config.toml
num_hidden_layers = 15
hidden_size = 192
num_attention_heads = 6
num_key_value_heads = 1
head_dim = 32
intermediate_size = 512
vocab_size = 4629
hidden_act = "swiglu"
norm = "layernorm"
norm_place = "pre"
norm_eps = 1e-05
positions = "rope"
rope_theta = 10000.0
rope_fraction = 0.5
qk_norm = false
attn_scale = 0.177
bias = "none"
tie_word_embeddings = false
parallel_block = true
init = "normal"
init_std_qkv = 0.0457
init_std_o = 0.0567
init_std_up = 0.0654
init_std_down = 0.0654
optimizer = "adam_hyperball"
learning_rate = 0.00422
beta1 = 0.9
weight_decay = 0.0
lr_head = 0.00524
max_grad_norm = 0.5
warmup_steps = 294
schedule = "wsd"
decay_fraction = 1.0
decay_shape = "linear"
final_lr_fraction = 0.05
batch_tokens = 16384
max_seq_len = 1024
doc_mask = true
train_tokens = 161600000
max_steps = 9864
dataset = "wikipedia_en"
MLP neurons of a small language model. Each row is named by its layer, matrix (gate and up: input weights) and neuron, and shows model dimensions 48-175. Each number is 128 + 24 x the weight over its row's rms, rounded and kept within 0 to 255. Numbers have three digits each. A neuron's up and down rows have the sign that makes its largest values positive.
A block is one neuron, or neurons of one layer that tend to fire together. Before each block is what it responds to, as a language model described it from the Wikipedia text at the highest values.

Description: Clause-opening connectives. Commas after sentence-opening adverbials (especially "However,", "In 1950,", "That same year,") and connectives such as as, until, because, since.
L10.gate157:099113116135116121145140091107129080092127149125096111096132143124164102113144140140171121111092155150128132128135145150107135136089138159083138074128116120178127143108120130094180147151133122102122181147114161185119093156116090093179140101134138104167129113154115123107117111138119149110126149118067162121117152148114141180116084102122128140115127123147085154143134166115126129121141
L10.up157:145108108146095125136168090142121115144161152114129128106156103184141111143159146170122108144117122143138144162108111140112161126140142140149116098096107159080112137130179179175105117125112118118124125092109159103150111105151106160144119107169144140129169144143128116065103128116115109120200121171084132124122130155131133135126112138132123127146088083125050133168142169139138098133123

Description: Word-initial split "g". Fires mainly on a lone "g" opening a split word (gained, got, guns, gathered), also on I/G in acronyms (DIY, BPI, GP9) and on "after".
L4.gate0:116143137159180131183102140141125131135138123091139162124107116161121126151116122119110116182120091138180116104092139137142162120115091159129110096131104129131174129082122147112138119084134112143156136115129082112118096111150109145103116131124154097117159120147137118134134098121143153117083124156154149092149140155131095111132087172118159134110099156125089155107151179153144137117115
L4.up0:147114126153143104126148138138157184117129154149092128104110175142108141147142146071119113117063127100141147128117124185094118150095146138085185147151111126106148104149153192155132148118117168112102138114158130091134141130140126161071110127130142124142127138119104124113125127167093155166145088125140168134117097083143149130159127118135117146133102080121143127142103135194113127116085
L4.gate197:106147187140084069112151153115118142150190117134165147131133165169167152150122142115152137144181132130141145169142135105124131151108108122150103144174153136137130106135122153129141176061155131133135134135148078112132176126140105146132110131159094083162129092117131146125144106112144089138122156133118133107106162080142127102144065146138144107111143087131118111106152130136109141140137
L4.up197:100109161124123096153145141101136092148132112086121150135095129121114142141110105127195097118098091140138093152140134121139155164100136133102087108157141148094154141097165136150099154105129135135123134073117088151108109137181139131132144132104108092139145119140128110118096140138145119144122136140143117161124146099154175095115130130150156137111116116096102083106142149117145106141159
L4.gate201:134128128138144111113140173126129126113135108113109135132091125164149093113143122121112083126140126114099162123124165153109149151098129126153092155128181114084117124130158127118163092103143160129140113168123109117115126112137167153101103108145091112158158135116175147101146157148148168130117158135143106127126128137094175146118101117107149100144138124156098110124142154112142090106158
L4.up201:105185142131124152100116137166160116133076152172095166136136151153108115133133148136146116136126150124109142153123140098108168137125084116119147151113144126096114145132113167140128133145126129141110081141155136117157122121133174157150148165081130124136116101154116129095143146112114155126094096156159132165105172141145114118122173094133147138160111108087124120135123168138119107126131
L4.gate489:117116087109148084151104120103121135030138118108125124162117104091144130132164128084106136167124077110129143126107114098130123152130120129175127129124147109146156176100075152133127119119101156156144129118104113139121138113106119156126103147160055125118115115068151128127092139103123129119141136143140120128167144067108132108156115171155072142170125108148137158142134131102148140140165
L4.up489:101147096129140098192128108115143122115106122099128151156177121141141122175147118113119152154158123179181163143137153153170121099113118121144138132084166137124129160133128148106125099133170174165122110137137146112137125147171137151131140170118189130133157147091187100128108141140168136122138126140096136144134109135125136113130100135151106134151138155149131142129083151171113166155169

Description: Mid-word hyphens, fragments. Hyphens inside compound words, right after prefixes or first parts such as under-16, re-signed, play-off, co-founder; also scattered mid-word fragments and table pipes.
L11.gate243:155084096147120107125162144151142127142156121145133117157143105131122102133145124125139135119169106166113079172116157112084099111121078116117116151102125136091113118171096109170129162128148085107137160096137108156126111150151150202158124096129101124096127147130109141141147156158134153161150160066120117103104162102141138133071151150081127143160137151125117169087100116135164159172146
L11.up243:131138195139128109148159153161120145118120142151094113119101149123103108174089076114152135085065108128119126133132138117089131154106151105147145137114062151114109120169113157144079172184141108107127118120113111143092159138121110135119143101163130118155141116109124145121145131124155120086118130122134097102131122102120093105117150141124089136139126140117116162137107153173141103122101
L11.gate362:134148145162151141131146120125165157105145108139163157138109102100119152107134137134121116119145109087109132130143108147129093103110117144113150178145101125145157115156150099088143136106094118103138121136051105162121137131098139154103095152163095123120125125089115080126113168168086109150168142140116150147113169138134122108131147090113105147149181126182140156133137091112142147099138
L11.up362:123150134122137126103161167134138136125111125133125177091107137097152093135167083123162161148107110135095131157162094123108073112132148155128117126120080120147109173119094091106149132138134131120147108111141144131107115104077139129143175138147064128143147109111129204108133115137147119141130120131169137121120076129159120125130106133167113136107127100145126120133137135121140129115091
L11.gate393:077138153139142093110127102129122142155138083121114112140155175094110121107112143093131130145164127154108117128126102167118076151108134173158103137111126130142094153162097089157126076099119154114177073104153116138144118108138091157139155194093103140125128104121136139141171136109099120139159129113124117113159156127144131130128122102132124141151167151138150132169090082144178130151117
L11.up393:144191101126110160139119147114133153148130102162104148147131104124107097111108116096133133130144126134092138151145156141111100163127130127110099113142114123092144174159132124124134174112096110101137122170103125148154124135095118162154139112140111130141141076178130177087163131104106136132139124131144106166136135111112149095134147149157125130137094140152121115146102111135152136168121
L11.gate494:140123119189172121079123148103135140104116093141133166156104132131117097098108120085154137122130145128119102144119128158103109124094144112164130108148136134165105129160119080152091108098139106108138139169132111110133140164078136164125110112121164127093138110125153137137135149134080141136141120074104130082157139169135129091091184151140172137106137148155180132154155119090169148104102
L11.up494:125127105183086126133125141113100124136103133149111102178109132108155073127115120108146127158190148120108130151126101162097121096158117138082123134140140138108151112165122137123150120146145139157120137083165097151117126144065153133092098106134113122071145094128141118102124108132143120105124093130157135138094120163142152113131123110117142167185144109147125119144188174142075104114118

Description: Split word fragments. Short word pieces that begin or end a word the tokenizer splits, mostly name parts like Li, Mas(ters), Ut-ah, Mississipp-i, Yang-j-u.
L4.gate43:087125135165105137171141083131131151124128124164127086130104189101159157128163117132148135123140156050156130120135092118155122104140150152121148171101107096125126113142146140068111130121129137136145139151137129174088119107138092086140109132161127119141152086160154105153137168121129134121153111130136146105134109124104112190141097148123133129084124118136114114114092137130121098136122
L4.up43:156113151134123098109092103109123125120137113118170102154134106143156118070169138145123120136101124103136083137098124124127113125154102084129122129122134127181182137142157104106163099111128133144121113111079163109081107118134164092118131141150136107111134137093115154143116143179080093100165132119162125147104156158116124177129134152150121106135171095143117156130080137112126134137094
L4.gate162:113088143126101137125127127105103151200146135143173137166177124123102131081142138147137145135133152141093119177130099137135106138168143128130159104148127118072105139144134133125128168165139133126134083127118089106160166130100093128125054128161116129108128142145150117139114140135153144125130124098117166177107131138157132128120079117089132092116138093099096138113137087147105151114150
L4.up162:148111161149131135108126095064091147161132127144119128118122093142135082074157096153127179120110170097125109183129114150125115131173121051151111130141144143094105127149125133109143124155133107123124112148097138083128116096132153136130139125075121165137132153148124107116166109118104162087136105111136145165148186097152150117142160149147122159115089116157156116118129148143157136126099
L4.gate202:144116140124117148167071075113101137113101131126166144111128143126137149090155149129119133153097133131128143183140093097097120106108167121164130104130131109110184101122136123074112177124182146113114143122132164154122142109138116129106133127126135116138118138140148140124132147151135154117164124136144140103118152112116097099144111071114132111159136073166134135112087112137146160142108
L4.up202:113162105098138101143141091141124152148138143123105100137119116131148107112191129141125146112115136100105124121145101107122093089116101116139144087107125121171123149194140096086104104144067095135144163139108134086170139142172114071137143148132120164097167111143133104150098111154123165112154123135143107157121159074138118131131110110124127121144135116109120139086103114118153164149114
L4.gate241:127130144146147151149142119127164136107121110172139107103155127144085119157160107122125098156130203157116134126164102122157111129142132118143103092161191148164131097171135168118167093115161134153150140151118159096136155106100140152141085131129116128151146148142172176114107090171078130130136168118130161105149139107146118116118116165135112120123142118134149096152127153113124145103082
L4.up241:150093114101138145095142125098088176063127064115163106137128131109153102137156118135149128159143154149142095121093136134105163120182133131127085141170116116122142112130116124061151146122144134141133184124123109129142138158165123127144102121151106137070091153146126112121103165132125088122134122139112110153097136132133178152152106104119106151168126154142165149108157129142146110162151

Description: Mid-word continuation pieces. Hyphens joining compound words (trade-financing, post-war, power-sharing) and fragments in the middle of split words (text-b-ooks, ext-re-mely, en-ab-led).
L10.gate502:102107135183167140105122117112135135115149123125096133133137108101138109115145076138144129102123104134092109152110137103142132167127133098136124135126147120131118115138106150108122161113129156142135138104113115115107107103156131164130151162137110137156158160101140191161192131139147116106130106125133146107120130135130152122064130085105166115129087118125118137109158148123095097103172
L10.up502:143157118115142101134106177131148117089142121167112120121134151164143121108101119134123124098136146099110119140118105145083100142143137149122097096105100113099118139092129088081152091143146156125114123124178148141105117157145100140118108139124158101115172103104066115108144161129134125132097138123132138114118114142168102141142153122140117123094173093144107119165125146122102139121118

Description: Wiki headings and table pipes. Wikipedia markup structure: the == opening a new section heading after a blank line (==Geography==, ==Reception==), plus | separators in climate and league tables.
L11.gate17:157096139122163154134106149118102120106153107141146134128101145117176080134165119118116147135121133116139111102145097169108141119140117107138145147102120099089152180119113155120116137122159173171136105155169100130121168131122118142144135115086109109099111110188128100157137183152109142170115095135126132127136135117114138069098117148112152117143097128109133157155113145144122167117082
L11.up17:110144122118150128124155136120124126124064129098171127146141133187125114115111180160129090155171166126159135179171132124103137122123117119099088121126119135153152133152135152139120108150123125093143107152150091118150132144116166103099128126098149118137118129136121135127106104161165110161116110113089137120121116138131123136115102134109117079123139136128141102179107109068112114116085
L11.gate192:133154161117107146136127089168128120130154123116175166091122076154125074133116140129151117143153111125082079160112127111128083124167100106095128149109094146151152120128114167123038129107127140107110158171130092147111138137149142134125130117132102068128141101137130123163146134139167131147170134127108124159116130150123154121104127106129094147114104111137124135154130157112117081097125
L11.up192:127142136090077117177106110126135139108108133148156103157115144138135094123116119137097116152134119116120140167096088177115160081135108137101153122127157132130140115178168161138130107092138101110143095140102124201111140130147151151096142127094161106085116080103117132133134138122125128141153167133100139109141140125134153161153113137140116156095126116181120131088171114161134138162098
L11.gate319:144127119121135128158098169155152090126149115133158183133148140103149105115150134167115123142157146122151117150134082176115120161150108151135127156124076129092156095122084098108121153163130152134136153113118102130104130145082132193143102099140121104066130177160122151191152106093142136102077125134117138130063140090144126130127147080167136152125139081103127124125102116134113124132159
L11.up319:085138098105147112128146144119104133107127133108098136131141090125108129126079140124091129120126102195139122132091117132127124111163106120116121119195164167171094111143100118112148155088117169118142117116107162171148124123145141160139152141132157129159119125133202096140168168162068125113159170126135126130139160118151158133097143110140127102147089148161153112132116158127108097142131
L11.gate476:128100109137121095152132150116180101139152119149137152155140125146150139121122154127110173153075124078142119114139080135112118133112099106160134164132131109098151142091152132134110099134133115131132146127127088167168123115101086171171139158123098111061129114157129128128118120142108170139158098146146147160130156111119122120125110137131104142147130131147104140150147135126102121127136
L11.up476:093151151129150088147167177144150095165139150108116140133156149118125126159107087100147127116075132149092111119135122123119147120128123117151127119103129178139143112061138108111140109138161163088117103178127124134179138094130096131109133119158181163110140113168123128136129135150118117119157134185110110121167128110093125097140107133117142127116112100154086129128100132131133099127135

Description: Mid-word fragments after comp-/con-. Short middle word-pieces following a prefix piece like comp-, accomp- or con-, as in comp-an-ions, comp-on-ents, accomp-an-ied, Cont-in-ental; weaker on other inner pieces (patr-i-archal, veg-et-ation).
L10.gate478:109162142124138144138116089149129164094140102166138165106110111076145115124135126109122132143134114164081139130140086130084156099079080161131147138104101083131126115125106121184140128161131114077140136094137142118131102128116152142115104147158142097081140105135152167146082150148093136111105190107109090117135111102101128129122164129156131095132157124130155154074135126104124123143157
L10.up478:155138129088138073119172145149092094127110148164167153128106095120123134093108100116166153163091124111150115105161107102140168157180144106116113089118144115108129112140099109088137108154146164112144133150142101171102140124127175159156151153125146121154091119131152158106099120139149105151107166112111147083139129089106128129143103092122108161117115124147087099132130156089112117123170

Description: Adverb -ly endings. Adverb-forming suffixes like -ly, -ently, -ically (mainly, reportedly, recently), plus modifiers most/more and "elect" in electric.
L4.gate394:118143119183128092153102135124153172140128144091140157144132203155157157144153131077102110134162128131114093104083137107120113145128094139133109129091105133119150156110083111140155159130146136102147129124107131184140136099113164121169134119115110118147139141149142176119134131162133141120115127140101125115113156136130118133109108145144062084168113111143113108144141155167102161126142
L4.up394:123162125086106100157117123137135055141078131150093148102088108136119129141151134127066100096098153133154109120125157099107168109102137105127157132136097076119160107136100139118123123141121118132105132181127150141180134128137103149153101144110141136125129123144145117147142123151113137142135107162137162107153159182115074142106127174125105090140132111109143121145184141125146141135133
L4.gate422:129116091143166075147112126140115182134115099135144161143143109162126078139167132107125100117132129116122070137090126113133129142135140099158119084102083128090125093115100113132124120134117145098172104127162110113124121083118133154138130137134134145134122164162167172120122160060108138141116109135145139122111107152134097182115143127138131118127136166130106107147121130087108121163144
L4.up422:118108124121121114124114133114123114142093163134146143140101131131161158102144125124136108147098149094111121117104108168131140155106158079126148083124147101126106116123133122189096113093124123116096176111155127142135140115128181147106152118138154122110179138176123133120156112107111178135163080121145124137127131131143091098148136117159102114151112149150136124141084136060098118145145
L4.gate458:122143144141135143161100144107081131141110109104129150092111161122137057141114107123115109109115094135097176130123194141135114153142131093134163119095156133181120148143106076130119168103129123151108120181130131145095134123166151150127124156130116106140164130085121123114151171128133120127126126131091140149108129091121114157084141118126093148136151149131117138130153136129126168122148
L4.up458:157145136165146114149137097082119123113118136145086151112111136122153140120110103141114129149125141139118113128113125137113089113143154166171143147148089115171165142143078145136189150111149110112139131127173125114079143113105123116143139144115122137124110120096165129151137137179089128115141113151103152076090122132168120128155127117139070130097144139102149113062116136153126119103167
L4.gate460:158124127118171126146156098107111107119132157117142115141157171114121138141171118119119114103140122123106124125116151132074153122114092177159090127088099126137102115109119125144088130142095156085111161110076106134171145124167162164135098154120075112120136140120140117144149114128153135145092117166118129139133137142108145103103140160139122118145095137146140127148122109113139173104143
L4.up460:161120112120104126141149096150164101142063113097134133142151157146121113124160121135114106099140122141107099113121145096101118146117143133159119135069122158128084078104109111101133126147132123146095152150104114100194161126124108146130158117091140105113135120090147122144150107105171125160145069191157085140175166141107171093114129128135158146156159113137134115162124132119134087154153

Description: Mid-word pieces, "semi". Word-internal subword pieces inside split words, strongest on the "i" of semi in semi-final, semi-pro, semi-sequel, also term-in-us, plenip-ot-entiary.
L11.gate56:105104129118153098117144116126166111113159107140159124073129101095144101161158175121118085149137133135113152149147102118104124084082138126122095158171155060128172158129117124082102118090126113129122125123153126177117129099120095155160063111154145159113105148071141143156118130137140122122162122121107129097133103132134136155119138102127108142104158096140142125095126096154158140124121
L11.up56:131084173095149132173142111160135120098120078114121101136139118114099139135114108148107135148129118164084094099095172107128130115139178135121153137121125131103097124132122141108107140129142113111126168092126115155139142140117050150104142113127156092129145164105152129196146136188144164138111115142127117150092145136103106097101134121119129136089127126147115114121178135119144137140140
L11.gate183:109154182172140108091106102100118156139140104150108144156129120096118126116103162109131126137128131146047134119140179107168104087102160172139149154132135129114164084157102110089149170126136143098144135099103114152094143144099112145114115143161141097112135141145116134134080143174119120106161115129111162159137213136124125087114178126124118144100145114121122134074103118143145121144120
L11.up183:142126114101067124166172160136138089120089159152158107165109109146090135139135148156115111150126128155149106104129138078159142135115061116120141089116162136129101145125127110147098088115173134092136135182100111144110115128142149111138119129130160105112135098098147103124144132120091121155105138090148088070142123147118110167145105096119150118136118105137142094121142142164146120121120
L11.gate184:120130151118152103134093129153082129148152125128132153141112114091100123150146114057106082136128157108136121135150092170090113093092159137141111136168154128136083134117104112115102122089124091129129138190129116158121119115114121157106134126130149151138128130106169172122127065128129103081147151116093100143115154079138135117109143137174143163094141106152172131114178155126140178125153
L11.up184:171158131116104155172156140133114087149098143164139152133148157134108129112119142124132153159091115150106107094161161139115177179108136111093118116144127131122150098131096128128142128146139148132136098142090113170079122132123089064182121122101126132146139151098120141123169138145132112129125094140111142099155095111128094165139149130130088128119138175096153113130159086124080162132137
L11.gate263:125126159156160062101171136108131117140110147100148097183086175117118163156109163124106116117135119109162170150129139094139101125159152136132121118141120095132080169147132113127116118147103131092125140160112134124100146127101134139158120141102154159174133120138145165139124153112128156140123127113111130133119130134142114144138130134084142135082133099135132121156168127180150090112105
L11.up263:127118125107110127135135155159144121139104144104150144123139089166120147124141136106119123156160113151132112130150119102115184074080144127153087129129150162146106109146080110056148139159138191130124128168103145129122120166108162130141107087192145114117123129138105123122102137155127103157099130138114133126137165143106103102105108145128163160098143123102124111110139137136161147123117

Description: Predictable word-completing pieces. Highly predictable tokens: word endings inside split words (disting-u-ish, simil-arly, lik-ely), colons after infobox fields (Built:), and to after According.
L11.gate14:099074103123159142164099144101183115145124125137110158123171147047142039098123138144141136106144142135113099132115132123120100091143167095110105085125099094120150148118094098100132132090140163132136117078107097111103128102150105149133128105112128154091133120153155131112129132155133097116141131082139127134122166156137154128111163138103130120149113117120127160096122119116130153145150
L11.up14:112156067152161143078088133121145153124124150103136153058115128163149136133101104116151189107110186114128127139126108072131110123149111148129152156130181096099119123149123119109157121145108126129135114111142135125169059139121125085138095132148169108113149148102161121161107160130124101132150124113158112138132153085122122137105154128128132083165127132115120121101217136144137108126132
L11.gate88:072094110129146121146117116114105117098110142090149166114129114133142110100166104101165097141149128127098129110130125126134127165154120126101125151079112114109136135156102108094096134118091182131131104180142144108140094109153136117146146155130136086130150115134190139145167157140098096094123121124103119137131147160137116141128106171120127124120128132124148174163161152138129101146148
L11.up88:134131118131133142136100149124146152169112140130067088141100144100139096136148094127143184136142127122070139131087157137150149142145143147140119128129127112119149135089120173132164123097153126120105156131112144158135161110114091123108166130149096100137100105142129069134157161116120134170147146115136095118107156109112115188106153099176102099124159184149122149109121125151183165138135
L11.gate209:124133127127137102165077084140092129151125125116124155151115100121147102134133111114111107130100137138093083128114154121165139117145102143135121105098122123153115100117090133114145096072090135102140124155110123105089099145089167149148132127110117173108149125070148156110083164147112136145127147112089153136105162160151100135144153137139101151140131139144134160071168105141136155128137
L11.up209:156136168143133091122086164150140120109159131136142147080116181139153092151165161109142163139095181139093094134155118169122128126184083132098092131151116176105169101159118161139131143132157126134123171086073126135128115126086114137178113128154122110129129144160150112126123152117105172171132131158094151116105137100143132100124147148100141151150135083171125111117132129120139135168148
L11.gate406:086113107164119109132147152109115134104093101172096114162137102119152118129107086127122129093157101102103102103135163126148115141110121135119146113112161126139160118124094111132141160116092126131155096139159133143154112129123139121142119119146149119134137124132125097142124146153142128120130102105104108106100171167157125123121109080153156116088111128135134130110149081091124143159142
L11.up406:092131115117128122115132132163134136110088129087105144116101089099128110128143114119125105127121169142095112111110108081088123157120098139122136111123099152109123120111116162134078140107139124138090087111137153100137140107145159104136088133111112165174134129121162163163087092136193124117139121109109102154148175108112088131124117130158116142149151136096168100154102110114143106136131

Description: Word-start fragments, list breaks. Mostly opening pieces of split words like un (unable), De/dep (Deep, depends), bur (burrows), plus indented line breaks after list items or match scores.
L4.gate28:142125114157112135133125106142140160116155144090074119138136122122120145170111164127063112101101147108114114136141147126121115117166105122115099121119120125086132092106134129096130116137105147179173150136150109150121136119105102142160122115133128138156143123132111108162118134143141133154124184122111153148130111169129113112139113136135150110155110101137148140120086144103162151100122
L4.up28:138128107150163144168093112154104115125115183140111147144115126074130116177135174129107138094128126142135157131117121157097134102118142096110124161107150097102125076075112114128109101144135114120126162150181122127140110160072130109155186115137158119112116161187138102115075136149108093106121131148145158101150111119136121138074135145094135126136150101170110106119139188148132125126129
L4.gate108:159091089138113138134142141088124099140120114103138118098101110112135109146090192131162152128127123191134150134129125120134144143128137119131110169110128143157132108113092118125146145096108146129085184133103162158137098116117118121109137079141158124138158135135151154175167147117118121136151154165096141158148117131126107157187117160120121109091160124120132210120118126141109130132139
L4.up108:075081107130113162095120112123111134167111105103095124098115134162125080104150135113106124121154145085146128112129106104129122140103134129126126116116150153167112127129141105120148091116105071150079138139131151086142143166117137094155082106153150119132107095119164096108109105134150122148106149134086127127128125144100156135159166154097149083119118124080163140151128118168138140157146
L4.gate147:135106113123166131161101110139142163078143135120182134135148133130138104076126127081090145146088123123094120148154173136140170094171109132180108104087161133155154129117129132175117097149115190131143133118113154100143166099131128130127113120131093160159110135149115097141125135111138093152130131122111114173116119128134132150149113150125135129134121139122125159131079115124149151137136
L4.up147:149126086089116112120150115138138120130145152101143146120136141090191117101148162119147129095131095092134155117108121128134096135115170092137144116124167138196156197160128137114128143131095151166115133101119169130089103145089148108114121127155100134160137119127124157120125134115090125145078118150103147106184078149149191120094108142133117115113134135145129122137180131111127112129122
L4.gate495:144112117137144138182128094108076109145088143091098123111127141120110170134119141131146101173142126158163160126102112165149141134073145115124078126112126122187117064125092172102124146143142180129132148145119187142158131122059132178086153150121102153099128151104102121125156100101110125118145137119112139123133124167143104142170090144140105164119103115115152134119134155077155145132163
L4.up495:118134126121202096108142130100162122109104108119172141170135130134118165133062178169128100156145163133142140123138130156136113166116147116138110079140121120149102121081104123134119074186099144091116138125083131117143151144162107096108138110150159137106130138102104133132145117131095179155130092137127132189118102182105128128145109133083139116149102092091151141103156130113149160121118

Description: Adverb and modifier endings. Mostly the -ly suffix completing adverbs that modify a following adjective or verb, e.g. deeply, allegedly, particularly, plus words like very, not, only, too.
L10.gate18:083095089133114146079135160100140151108107134110103154117125126108164131123116115124130149121147083132136146116117155156187090105142108112143106143113133121120154135177098118157130133129107190125171149103135169124147161123180147130133115165130100114135128131184142108119124123171142106157145130121134121151113131097134100112103126151157103107113139118175181065127162140110113190123102
L10.up18:103100185165131128092102163137103105079118112118126138111202140107100139119150097086139112145130103139140124097131159131151117155118125129144089121085137158132142158119076120144070154097112104144152109136210105133125112123153112116101141128148120142181160111117133146143114138087128117109106122148133106117146129108150118130137111114157121142104154087132121112132103135128081159124135